Weights of a small transformer language model.
Size: 15 layers, 2 heads of 64 (1 for keys and values), MLP 640 SiLU, vocabulary 4096, 5.47M parameters.
Architecture: learned and rotary positions, no biases in attention or MLP, untied embeddings.
Training: a variant of Muon for these matrices, 287M tokens, 4384 steps.
MLP neurons of a small language model. Each row is named by its layer, matrix (up: input weights) and neuron, and shows model dimensions 64-159. Each number is 500 + 25 x the weight over its row's rms, rounded and kept within 0 to 999. Numbers have three digits each.
After each neuron's rows, "fires on" lists the tokens most often at its 100 highest values on Wikipedia text that the model never trained on.

L10.up567:480510499511480517535500469462526526509562492489515488518529487485475500517508518499499461518530488503486457500476510492495494508482531465513490560537500498501541431482511534483534527533539489514516505505565488509543524508499518530481478530508470511493489428481470496514515511525545466533
fires on: "in", "it", "T", "I", "M", "/"

L4.up591:482467470527499515520494500456488514532504477462510499479463501545532464514525492461527482502483491559515509467529497494517462537474479513504486477475502494455501482480484525488499503489475532459489512540542507495525519474519513537505513518553513526480511518552480474508519520444544513490
fires on: "form", "und", "it", "is", "Ind", "at"

L11.up179:502544496493506542479492495541489499531474496500536554475498483461548515485491483498533493547467503493518529472527503483523495519477491501503449513495521486535534515525507493508478485478511464518521510466486509511517490506525503481551515448478460489517490471520531527516495539472485536475
fires on: "mon", "il", "ab", "tic", "i", "200"

L7.up474:492445510512506509521500508487513494507491490524503495512498493474465483562501540512506475491533505480460497509501474528490470500450490477521503480490497510522472496482534487520518462530470514509474512500470511465510509502487487518500517535511491489482528532482448489506495494468521501472
fires on: "s ", "ts ", "es "

L6.up25:471457497499561512531460464500528496512494467487536472514523504483513484527528510509537518519517451508522533478507493452511476495498512527515504496501521450521515471523491493467498525505471466466507513446507526491487531500493452504488536483529469512508505502542461482509511533470483519490
fires on: "P", "M", "p"

L4.up322:481506457522461502487523437476532472461508477501499521509515491502544537486508504465522516487473492476500474477535464527532520510528471531447493541508517520517485500459495541509522476452508492520493546483473504520524492493519504492500503506505478504499481509561497441519460504476486475541
fires on: "201", "eg", "ob", "0", "st", "age "

L10.up206:481508440489500471514532515506544500467505521523498497472507461495477453489485501522485546534513465528523497475558515498510486501468543503529510542536492445518472501511524516482527503469527530504468489501459512522502499475453534528461506478508531508483486474519454493501459504536523501554
fires on: "h", "6", "H", "7", "No"

L4.up395:515472528520517463512487462455495497514513514493484542494536531478522549505546519500489487476539509486482535514436539496513468483510499504443504531489519522498498496492477463520540458523493512504478500510504482495517553446561475523481510531507498484463464502540443492504504490494505498501
fires on: "con", "re", "n", "\n\n", "led", "6"

L4.up31:490452506519521502503485493521529481503516488492491484547513499519471506539478523474495522529516518460547479470536536497492521527507508441496517523510535477515505463461560478530489486522545536511514496490464525516486485475486472490513541488555507482444499496497446506559477545488494484497
fires on: "g", "D", "b", "P", "G"

L9.up10:490525480500492514531495512503435520493471513536478487428525464478465517468490518478529472511518523508522493502478506487487512476490483507470502531496483496528538535512509512509497467500475502482490476492487504493467471494516485497479506509516484485459502547504493510536509512494527507484
fires on: "In ", "in ", ", ", "By ", ". ", "of "

L3.up433:503486480512495470512491489412470536499518518527511550501569478493496459468521516440493501494465510511530502482535472522485502517496497510501480514518493521493535484486510509529511502495499500484450491522483483525501450494557505472500492507499572504486507535495522490503508509566496463541
fires on: ". ", " ", "at "

L6.up633:540477513532545483527480502498473495496515459464511517466523505465521489528534492496529471522489527492509486519539511504492503486469503524473511525525500496501470460492469464516500498480445500467501534481488498519466534459456493506505510476502476457478515506457483507474498461491495496474
fires on: ", ", "V", "or", "with "

L4.up446:482481510469498504487514508492505515514507521515547470510496521515475524542481515552509481516481489495500448478509525511493495499506511488544497487445492518479509492544484496475556498471466567493497508496499534499488511506536524532506457491521471497498519489464531504451487470452481493506
fires on: "\n", "m", "ar"

L9.up364:518508502539481474549481502520445536500514481472506470498542504514509504550506541506503480539552434504499475539515488471502489516479514510492517525491551487499480460507514539486481490503521537527522475503551492522492484496470494477473534503502483517446527464512468473454477513517461477490
fires on: "E", "I", "P", "M", "R"

L6.up478:476484514509535489472485506519533513534493517521461463510544463486492532503488534503471506503459476512492531534540537516475542510523532530520473490488487487489493567486516530485488486516444522556499530474490520473477527483541508541506536520499456478482516509494519504455523484498525543526
fires on: "The ", "former ", "by ", "the ", "(", "\n\n"

L9.up461:483484505514504493528522531482458489481467485462451498491498477552516476488515489547465508491478480510522545494467512525475514470505498499448525463487502528466491521438462490485532508513470527512467483449507498491460533512496464501497513540530487494560453500524514474470488507521498502526
fires on: "in ", "| ", "of ", ".", "; ", "/ "

L10.up263:490476473517566495478510491488525514545478467522514509470520510473488472483460503526510456463499457495518471482465549489486495492473506494480467516468491512483470486474514461453477499530469505507495501480486533485509487477479551504503499491508501534497487484563510484489492528476494490535
fires on: "H", "h", "c", "C", "her", "Smi"

L4.up319:484527475482482496513470525482512491517528477530536502512492509530521489480475506494520483507479501463534545506501470546522488439507523482507506477488441530514450540520470521517535497496505527508501487499515471541471518518492469478505529525549512509528521485509497528505503499533532466519
fires on: "in ", ", ", "of ", ": "

L8.up506:560523476501506464565519491490538556495464521455505488475473471545477519516506517494507495502526471501453501471497512487502481508528547491529468491525501467488503519514524509518505483478513545470489507505516531502503516475461516501485473513469466481507516503504517518508510412482505522507
fires on: "n", "w", "g", "196", ": ", "N"

L11.up603:491499507519477493464503515518488547490519503499463535515539507500509481543482554525527529489508498536510529507509513502539499466458540496450505487560504525508497525475533505522537462468465520483522462518470494456515503489497494438503495484487486482489481514511492522463486468511477504482
fires on: "–", "- ", "n", ".", ". ", "-"

L3.up18:492547491480505508506502508535522531532502481513511534466467511495508459508469539548495516515499487488520479499478462496461480449561555504483538503514485523467463533450495488533573521505505501524460516503549475485463493493453507529476489514534471465507518497530521505469485526526461486504
fires on: ", ", ": ", "th", "): ", "ly ", "ical "

L9.up491:526503506473500488506499541488492529517472489505504502486513489459510488511513495505507515541487505509512480529518519455525518492529469472516523479502493549451501521459501506464473524505472509437482503501549524488529528505542477473551480478522485500489497512537480474513482488478493486440
fires on: "u", "o", "tr", "cod", "oc", "vo"

L9.up614:515478500538525489470520451496511499533539496524541476538522469513488518502502485556469507485495513476489486501500480489424510475501505509500504464517476537502512488528456510507484457497500520459519477474527529490483531580518481496527479526523531469489463516533512507507466507513459487501
fires on: " ", "a ", "ital "

L9.up64:523479514465487491466506488531527565485496538510519510472474496476503494454522500511489488502495544561528487511517519474507510490482474476544513511524468489423462515522492473511484485540533525438474516464514518488504526536524495494531491468519524469516541507495432520524526503515508503517
fires on: "| ", "ti", "u", "o", "by ", "i"

L10.up391:537468507515517505535511451515503519557522465511481516475516545535446438513509492505458493545523460513527476491488485478469490466527504506472477492502536474512521527485508506455528498496501477476506509509523477511535473509503475505482515528492531514528528515482475514496480546512498490509
fires on: "as ", "bo", "| ", "Film ", "gu", "Bo"

L7.up177:512492480504499487518478489498479430493537544487476494518484485484497515497437451509503519478505532521513460534556515490504515523477514540514511531541464499487516543495530499443507517503486495502530502488472500484479476501472499489501484466517489486507527540512442514469478528499459518503
fires on: "-", "/"

L6.up195:496484495481543509500555485481492449471482547508489496529491484492503475479526524523432482500516532500501465490498489508484445467471474520525545508496481523489506493509482474523508522462489487499492508444515503503478497504520520447502550515513495488480527515492500481494469487522460469570
fires on: "s", "le", "als", "er", "ed", "ers"

L10.up629:503468532493509491494498486524483489506501516524518501514512475499492533494487456558479504495441537527465477459534515483492501512532533508542520479525478524468508521475496513485535503534479510486509488510461493553464485526484507498499475518478527500483498480550436511523497508527535537522
fires on: "| ", " ", "- ", ": ", "-", "("

L7.up15:444525519515571507509536489475496535520546485518481492472468486487472511515506526514505482504531491482538489472507482497467526445484464487505507541507484485493526543506468476487495533473494486475511491458493462496530481489524505499496499483456436530472495522518487529495488459538508480503
fires on: ", ", "known ", "where ", "ished ", "ater "

L10.up572:489499514496501528472475505526511511491474538521512472532544460486477516491498484513516510532467483531503502526525462486509530524472474526501518444495552484511488499505508516556528500498505483471497462536516537534495530469476462475504505444520521505472493493502481489510478508492534536502
fires on: "t", "T", "r", "st", "qu", "att"

L4.up553:512504515466492505490480484459449493507538494489529535521515445501474523549516516483519512479497475508489530488496507502498490475483475482516525486462516536538505459467465463491528487556474532523490520466534541508500511500502530522529523521517541480470522488497478506485494488529528455516
fires on: "'", "a", "i", "an "

L3.up546:520499527458465549480507501526485523485501523467471499522505550508493505494543479498507520536490483482530522539515468515445479486496534483467476479508487481514518495483511513511466499471496507494503533504455491488490462527507523499546471553513519519453449482528479488476545487500504507519
fires on: "-", "l", "and ", "See ", "c", "t"

L7.up560:525478499481497440504502509521472525501506431499533523485537493487481498493547489493521516483542477484496506461503481476490496469535508519482432487498475499497469477499491498464547489527474493491513492481534529518484517520493476514496530521471440498550511500498466518501479491492473519506
fires on: "m", "d", "mi", "n"

L3.up120:503507534524514506523481529443465480538494459485522515531523513509455488476484491520543495493511500481506506467510528496491497544501541501515512560466523500462496493528479494470534469507460500472503496506530514485455513528520542537505547475463545476506514530546503532465563522487514502502
fires on: "wh", "$", "expl", "don", "Or"

L10.up333:488445490485442524489502513531476519484460526499528512505542484478443513486483463489524503482485526511496460549496511521495512522515499511504510480522517488517518521480504528511539514495486504515525493518511455441539476479536481496495483484506460503523447478486515501522464456498525524511
fires on: "dr", "ass", "acc", "cont"

L9.up354:517491531508509524525459559472505482500499529511520485506500463474461492505487472492521451472518493482526485506505535504466497516491449510519523457468441498460473505480466513506520499488527513500497467512512492447535475468461525500526504442512478480480488514524498502509511466495484482515
fires on: "it", "produc", "ec", "tain", "Not", "ain"

L10.up566:526524531546529475509501470528495494475485514473494511496516499504509437493488496467477471511509474517483485491526505476508503515531477514473475521506524496481504520510502486507507561468520523524528523482524496494502472506536509507472559470508527497552465496499489501493434467485551490516
fires on: ",", "′", "°", ": ", "6", "."

L9.up436:474501486474526492466517529469511550465536521532504487475510469527459517488470500539498514481474494537474486544499499483499492494478481520537492463529498529518510535505470540482486504528472491499532506491504507525535504524476482539539477475488498490434502496493465498508497526457473490504
fires on: "T", "t", "un", "Y"

L10.up457:498493496539496518505538519488502486508517498521533500509482489478486465468516473556531464499489450471487527499491549549482502480513505559548536475511517499542520499513531489499515538492530509480477481476458471504469496510503502492493457516519488508521483508531507445525499493503501499493
fires on: "im", "Ex", "Im", "ex", "op", "sup"

L6.up339:497489481484499510460506496473482561511535453490529504528512511491461522480488516447492487489531466530542521479467515509499491497470516502493475561479494500488479488479501504491551509486484518497457478462443519548519475491486477517498508530516510493482465495514508542538501490534514456507
fires on: "p", "j", "h", "J"

L9.up363:502537473514458455502476532498522514504502523493534534517524484484514492490484487496499496474523503510491485524541484491554508465456528539489495466478507554491459531500477481511486467493516510512456529509488486507516508552485497487562503519530485484469468474450521475464557502526507543518
fires on: "| ", "("

L4.up62:510470494529478519495497503553540489485459472533500500512497538520424496496501477528502467544506490538501507511502452488483503489498509525513499486498530493454482487441502530473515517487480436533476485508490508492545514522460503479477534498520500474493499486439496472503521496478487508520
fires on: "| ", "I "

L3.up465:494499482499493512481501514484586455494513500443541504511489488506495496507453524500473506533480502514480522498516497505502450459484498469531490498512491501475503559494501466521517478491483490543465501489500509547568467518522541533468495499535568518494471464530478535479505513504472561541
fires on: "h", "H", "W ", "lin"

L9.up527:495503505478506482469489475525523497486468527541483491484528513514470510519465489506477493477509475463504477488524538489497518465531465504479512526423497488506513469510485478491557497506519503513458481504507521522527492541497487545465515535523494494483491474512532535490529476456504462487
fires on: "Su", "'", "aw", "\n", "g", "G"

L8.up62:502445462455523542532520516552452538483498535517509492507498474492492484526480490507476556487499463511503449532510498534471495492498492461528493504491542489531526511475513504536528578463531529510499483528519484479461456483487492555497524492522496481488482507512494543462545510541486483509
fires on: "'", "x", "app", "beg", "ch", "ail"

L4.up106:433505481523509461498499484467482522499546504505562508499506451510524479514490494532472463553487531480494528505524516519517516504516520501494454496504534515503527515558484534470561499494456514532486495506495478501490511553477483555504500469519529490499460479471517488522457512501457502524
fires on: " ", "-", "ing ", "it"

L4.up82:522512548486496496491547454527499478505537524475463484515517547497466467489484522461485559496532460474499510500482511538445482473550482521510509507502529511500509538544489501492529501498484494518492501457554498547505508466518558522489492480517475432527513496517491502488461508486456512477
fires on: "C", "'", "ol", "b", "B", "re"

L6.up579:505514465543534515525537527506538467496522474484486503476473474544444474499495524473491563473515544482459508521487483497478510481490467491529535491486550483543451560489477513507513469529495508495512519492494494510448441474493513505468518537532486543483503489482510511497477531543542510487
fires on: "er", "a", "s", "ers", "er "

L3.up405:536513486477517511463473490507495546515496467485557517461472525494540512486497468541523479506496522494466474475492498515488516538515516502524492493460505526510498530485483513476477485554524506515514482463510477522484488492475532496530504487492508513491480485494517484486502498487492514509
fires on: "im", "acc", "inv", "Parliam", "am"

L10.up405:532453461472507464503535505472479470457450517490476476463474504508473491495529455463479477520476507541460541467508457494532497491497471492518515502490526527468469523505516501463533532494530528492506524487502511505516488490543522510502451448460529486519497504480506546486482477527523513484
fires on: "z", "and", "Ma", "a", "i"

L11.up11:499507507498504523502502498517514475508474461475520491463453515525530488553526514517534537463527465531533507480508473486535482479550531494501490507485498514519505484468529499508543500474488517465492495472474523515490499476462481534492532484516472499466530473517444546431504539508482469514
fires on: "P", "S", "us ", "C", "A", "a "

L10.up261:493487516512545481484477487500487528518494480482507488504475504469504506463507514521463480503455493492500478487553505484518509522495525492506463508505523474497494466492504507514468495515530531460488518472517560518545527471506535506475521541521498510497520534553506496495488492540542510546
fires on: "h", "H", "p", "l", "th"

L11.up575:517481495524530457531453525483501472548505480526475463527541486555476501514517515504510553470546495512506543477523499444492513552509513479515513533460497511502537536475486509507518524493459497505489517467485507515486462449550484465471483493501496471455506486481483512505486528459503509476
fires on: "G", "Sch"

L8.up174:514499476519503482518512500519501483537467482512489528517523469494508484479498508495546532532538493492507493545502531496543526468505500521494480473450570504455473544500474483518517491545481505498480527507455498523492523487526501574507479531493476465476486513514488476501537527496518486506
fires on: "\n", "| ", "(", "\n\n", "a "

L9.up418:477499495533521485523510478534479466482463484491537509482508494457478511506460495525512476559487508517530519486477485495488440446465504519491455526549479532510484534488531532442509540455499510454495502460469523530535484528518465474504519508499453501487530474519507498470479520461465479476
fires on: "mon", "il", "min", "el"

L11.up463:476509458544505546510496537495510523503473541455515476528472513524482518508530506456509496509522532509541489538507488485467485528486525520498480486511522496517490552464478451505509483493533557512513476414510528492499522487516483470461517507466527514494494496499512544523535517463486535506
fires on: "s", "S", "5", "dis", "P"

L8.up20:516500503532526531507509513493559516502498480468485501495507474484457497521491504490523499502473466484470457485492520537516535546469529517464502520459467518457439528523472515460530485505504510474477526450479550507544547493473500484506511481464522504491496503491505507491516505502484502516
fires on: "H", "W", "h", "S", "Pr", "J"

L10.up628:483488495499505501565480522452508548531523506511497532466491521528496543493477517502535498473503540495469498519506516503536488530524527480529475515502497504488490494515434500493547520499523515501506527552500498533503551505476480466484516528476460494551486512477515560484529492498509531482
fires on: "n", "N", " ", "\n", "en", ": "

L8.up46:509469513495527522466507511527507522514505496523551535500467484495497502506502484530519512494544497505519509453556492527529470490521485482485562490476486534457516515492481521497516518514488511478505531496484551514497533505561509489534495515541461451498501502466499491496524501480498474509
fires on: "ar", "al", "us ", "y"

L10.up449:532531507536474513496510479462474442508509515494529486483523484471489512491482534513511521515452509494505472502506517496516450538537510526517468522517549515523503488483509458520486480467510528509520503498502502485532505471488499435530539503474522496515510501441485525520512514510491515526
fires on: "p", "n", "Re", "O", "fe", "qu"

L11.up230:485509488491523506508540473489466524517469520539498513429519470504491472499477534480526465504461462511525472494508495528538493519511547518492537513506486488491523478506510458488482473473480499499490516499480533559531463481504523549510464508534531467492447491499522490521520490526487444511
fires on: ":", "ot", "ent", "hy", "Hy"

L3.up291:501484531473543497509528515519482512515451517480490488485487515516473453562503495514515509521495449510480479520524472511449485503542497476520476467494523490515508499484505518479520499480483490485542517506481495491464495492509521524486534471483456485466498434499470513490511459512453511570
fires on: "sh", "ok", "ack", "ch", "ip", "'"

L4.up147:476485525496534522518469498496497528512519495475473468485502484498485481553528508512523538506504464484473503520511523552507531452505452490512460491453500486510498499466503527501505510539460498572487493524464518511524435475500499498495511527475500486473475496468443518494501477501519473518
fires on: "-", "s ", "m ", "ed ", "e "

L3.up432:507468505520528517490494487491508511472558492490530495494532486495494495532461515473507529458513515477520527480492493542473467550459513480453479475507538528535481491504491475547493526485485522480498510537545478478476527513528518492466489497497520465488525463487491468494560503493464481542
fires on: "ass", "os", ". ", "x", "re", "Op"

L7.up268:533505511492512485505503488500514484533477515531489522537487533464512487508443529538509483483462540536443502521499520466513527525499540477540572466494443508497529547479544508468480514504517486472500546497493512472483505554495449492495484506517522490501504531485470501503506465504500534507
fires on: "| ", "-", "ey "

L6.up284:503486510528481478515502550491470472530471487499526498508487488509465479475523466507523509464501544527496491533520481450487533488489527515498465532487532485486470506483532506444507468484457479510489476505522537507504489490462497523495517510499471495513500500552476493483484534483476507505
fires on: "-", "n", "• "

L10.up492:550487475518492488554529549475467519475448469488506505534470471503484460477497488474468518569485493518559499557543507492493504481494530478477495514519500490493540490457486492525526493525476499504480493512489533530504468512467515505526506526498502519509508483506483487463567481512487466487
fires on: "L", "l", "li"

L9.up240:522506520518506499528501508508509481495478470519499492488465450433492521493477568492484530507468464511461493489531480461508487499527484490490487510495484456485494457481509510517500525435485530477467527462443539522501520432461484471524551484493502502494490497531456504492490496485537520501
fires on: ".", "n", "p", "l"

L6.up396:487490516477487453497479502495501495549524492464514466511469487471505495521509454523502476471474461493492492473500500464517511549485506478528532502480536528464524520515494474519546514510496568503519491505471475505482520517516513521481485487523477519533497517509494506509522510516460489478
fires on: "and ", "end", "ick", "art", "e", "em"

L6.up638:460514484507507506506491498536483534493465487503459478452499466504542483495462509471525487470459534524474510481535474510505450505486522517491475498527555471459521529528482467498498533458515520524535516510524497512486491528558524438472502480497510479456537503501494495469464507487528505483
fires on: "9", ":", "aged ", ".", "Des", ": "

L11.up394:485531533491488466499500447480512525520520472515489490491542518544520488498546469483528518531509473497496534460442491528533451478467478542485468507464485507474499491487487470479470486532497495502496531522510517518487511558530549464480505481498499489494498510488510496472499481515475517514
fires on: "Con", ".", "em", "con", "ed", "ut"

L9.up629:563493529514459506513466538452492494507482522513492488514510481484492459495526498453566511513495537504492466518470486496490520486503499508501500470511538539525506528433515524506478483530497533487485515524501433552486489502490513500523526499507486485485489534515514462513471514529515496533
fires on: "in ", "ev", ", ", "V", "("

L3.up34:496494520494489518502486480477458490522543501509533469531514519498484505530517498483461501544503463526466486499497529499495518524512480512509500513534478466536481505461511506483500541499479570519474529487525499503476492516485475506453537497478487493489506506531515468488486488488448478520
fires on: "om", "M", "R", "erc"

L9.up12:511504452495514466527483495495456492522511538497454449472431445518507461520472486451484494487481523488515493556502518528506497515512476470522516483499490452515503517499494473553466510505518481502524531478483484459485518488492487509493507499498489535520519510519476501526499537519486523487
fires on: "-", "and ", ", "

L9.up484:477529478514511484482510512516501516477545480481469453549545494489515491478504503477532487524437461495483490477520505484497528452492528521562488492482532477520518490505508492511472536428523507491495504471512527464459516480466492530489514479510516503493481475484492525508508489493554489522
fires on: "an ", ".", "8", "J", "K", "6"

L3.up317:507527517516469478498533518497474455501462510517506458482457500516476472536479488551503522478527515463496476458483504506490501498447537530495497480474509525499488499474529505473511487475547511475529486471494489517464516487507479560487507506492488519500480516506488503491546474498555485490
fires on: "li", "am", "ati", "\\", "I", "iz"

L8.up260:430496488515488493490489488494463553535512475499517504480473510498488525498517494494510494552461511506502457541511520465485454516498566512515485549522502519510489474536522487476519499477481513512512515468510553520536512509478469536481518484542501505508447517451469525508475491492526509475
fires on: "h", ", ", ". ", "that ", "; ", "if "

L8.up179:505462516534520456530517527455507486546506520495504505517495498551520539512496498542488500514472487494530486491502527452494500507485456535477538500512440524533485485541459458509520493505517519515496500485465470501476504532493483461502507500483508489481494472491543526503504483503519484486
fires on: "uk", "ik", "e", "o", "i"

L4.up179:531481489507503495520525500518515471547507504501495517497518518512480516510522520499451474498452485470520449526527464535478471494468507525511512481561514471493476528533491508560495531496486488447479463476519497525478499522487484487548492514498536480502492498478506501492477486581493498495
fires on: "\n", "ence", "ation", " ", "on", ". "

L7.up219:503519518492487466520492517496484524470464523511430480505536470514438497478531521466516541512498496461487528493483496477523493495540539497505487505524464510485517522482483479503545477481495497517481513475504482529488513548523490434478471488541483515547479542453538529474477484475506479534
fires on: "/ ", "d", "of ", "on ", "sh", "at "

L4.up431:509489451480534517482520518530543507508482524490520511441509521490498519486505484486525470516512464524456527470527446475510504496503511510546480506517499483506497480479512467495504486512499553541470496514461489471518512533524463526545456511464471487499459497509499489502502512513505451484
fires on: "a", "a ", "i", "ak", "i ", "r"

L9.up608:577531539516502492487494533479483514543495512483475519510490464526505513534441473489460503511491491524469467449480484502491441515495501537502518536489482507524516538520504481486508507518521503501497487469464537534506496497507504447503501494493529458467492534482488542497498522515530492554
fires on: "o", "A", "e", "a", "n"

L8.up617:493514495545517526517492524522535487496484506481473507502526492514528499506523520458508498454480543475498514522521539497514456482530539564488520521508507475513487559510512515494495475512542542513477441470514519522503462500520531499478492495483517498498483465503461516508500497599478533488
fires on: "7", "ers", "dis", "s", "in", "pres"

L3.up256:529514490463491520465470473516455534554506468519484501490512499544483542528489490462487513487486476507486495536497478538456523546524507523509441540494528543478524498518462478483540489495518518520539500481497498479532533515502531492493464511469520486488522483532460503473464522499503506477
fires on: "e", "'", "there ", "go", "did", "eg"

L11.up244:519497496476544518509474492492452478522471515470532488506481527503488471535521500506511522564517519511520504524510551525473487504476501471528503474510512493519482477473529576525500510543484528498502487518441490511505465476521501509517498520501474490418507491526519502468500523522489468471
fires on: ", ", "(", "a ", "s "

L6.up91:512489473459483515473486498528512483534491480502484495532501460515493497505526493500489494508498458546507517532475470498480513497487543525494506477518522486544500467494520452496486495467484463540487516549478513542484492514585480472492510483493462504507511534537467497495479521449531452484
fires on: "-", "ab", "ad", "al", "ti", "qu"

L7.up362:449480522512528492466530493479491531502466494504541494489507511469480490476517481467524500496492510496506519514534512500517505524521517521540483499487497512506467479487509463514467490495546489499518492485464474540549512484483455451519451496488512488489468487424481559485496481512517491461
fires on: "Gr", "(", ", ", "; ", ". ", "Luc"

L8.up111:490521471499491472511481534501482476520478536518516493492534484494474495466532515523511537531510464475510526580460511547490502521494516487433491486493493510479503524514523542511488485464493533460495485512504502491465454470504490514522484536513480487484577474485485516514466522511485489461
fires on: "the ", ", ", "was "

L8.up152:549498498503485555503511496506512497520441517488520473500499553519533488504488493520441501453521501530499464506531479527511509503500481489519514534503537432471463500507496487482487477537522502515501517475528505523517501486497491469518548502510498496458539489526533500453518509529462462521
fires on: "cap", "s", "es", "Rep", "ers", "sci"

L4.up217:476491519509473488565524489503498457519542471507480503476523528494491487487514508509468534501487486459466514507495484525497487449532523524453455512467524505543501526512454487481466506463471536496491546508502527528477544510480510490518476503519503487500533495510505501496538480520465471482
fires on: "em", ".", "ot", "\".", "ell", "view"

L8.up14:481496524536529497480516504516494493481491506514459469446566499495496502491483496521491527525500507437453486494487491484464479501482488480468506485534530477497526499464498516501527510479469480485479493487556500514480502442509464503498454505505542534465443508513505500474477502475488562519
fires on: "t", "R", "T", "J", "r"

L6.up270:486509526484510483481520518518474538510502534494464486555526489539497500519480544523503522491528475518511462487499491494482452544480495510538452496505496457475513510480498491523534528484518528537541512453485546546557507519515471498499504547481511507516502468487526514514503507511471460550
fires on: "p", "f", "(", "d", "and ", "h"

L10.up597:514537496521488505515488530539524477496492519487498492493537483560513513537494535489513462493515505504506547513580453474509482461521525509496531530527533472509473524469492460507512517468515508485466465472524498480461548523495524513499507509505486489475511514532480531508480527497467479498
fires on: "% ", ")", "8", "5", "6", "\""

L7.up38:523472494495473430507464480468500540500480504507486513486501527498495512528507490537505500473474465495467534512495516472466512512520486481460523515493475518501517493504485523502511457530446512491559525479510488522427514474515485510503511503454497486435527482445503508497496520498524511468
fires on: "\n", "=", ", ", "V", "v", "ud"

L3.up209:480550506476471473512515511492511498499509514564514523495521473495495459527551454467463495557490495553493501506449509521545453463476504506568544510529551518482507463499536483489511494483461515502495478491517492501496479481529476549518546481451524529498507531521548481475489497498545496485
fires on: "6", "9", "is ", "emb"

L4.up255:510466491494500430496459519511522460514489519524546478509515512479454503520527503495477514529487516514498493568446447477493496457490489503546497495514502508435481511495532539510485481521508461500489506495501551477513519467458466500485553524527508464487525539453490523484487501495493499510
fires on: "| "

L11.up140:503534468485541490513503467539479510456440493509492504509489523502448482480484508530478554499571513499526476496486520496471483438509506515497483520494503514541552480523480486471486463482500529506522521488555499475513490512496481516534483518508490502496510489504494490464441472491513505454
fires on: "B", "b", "an", "un", "Mo"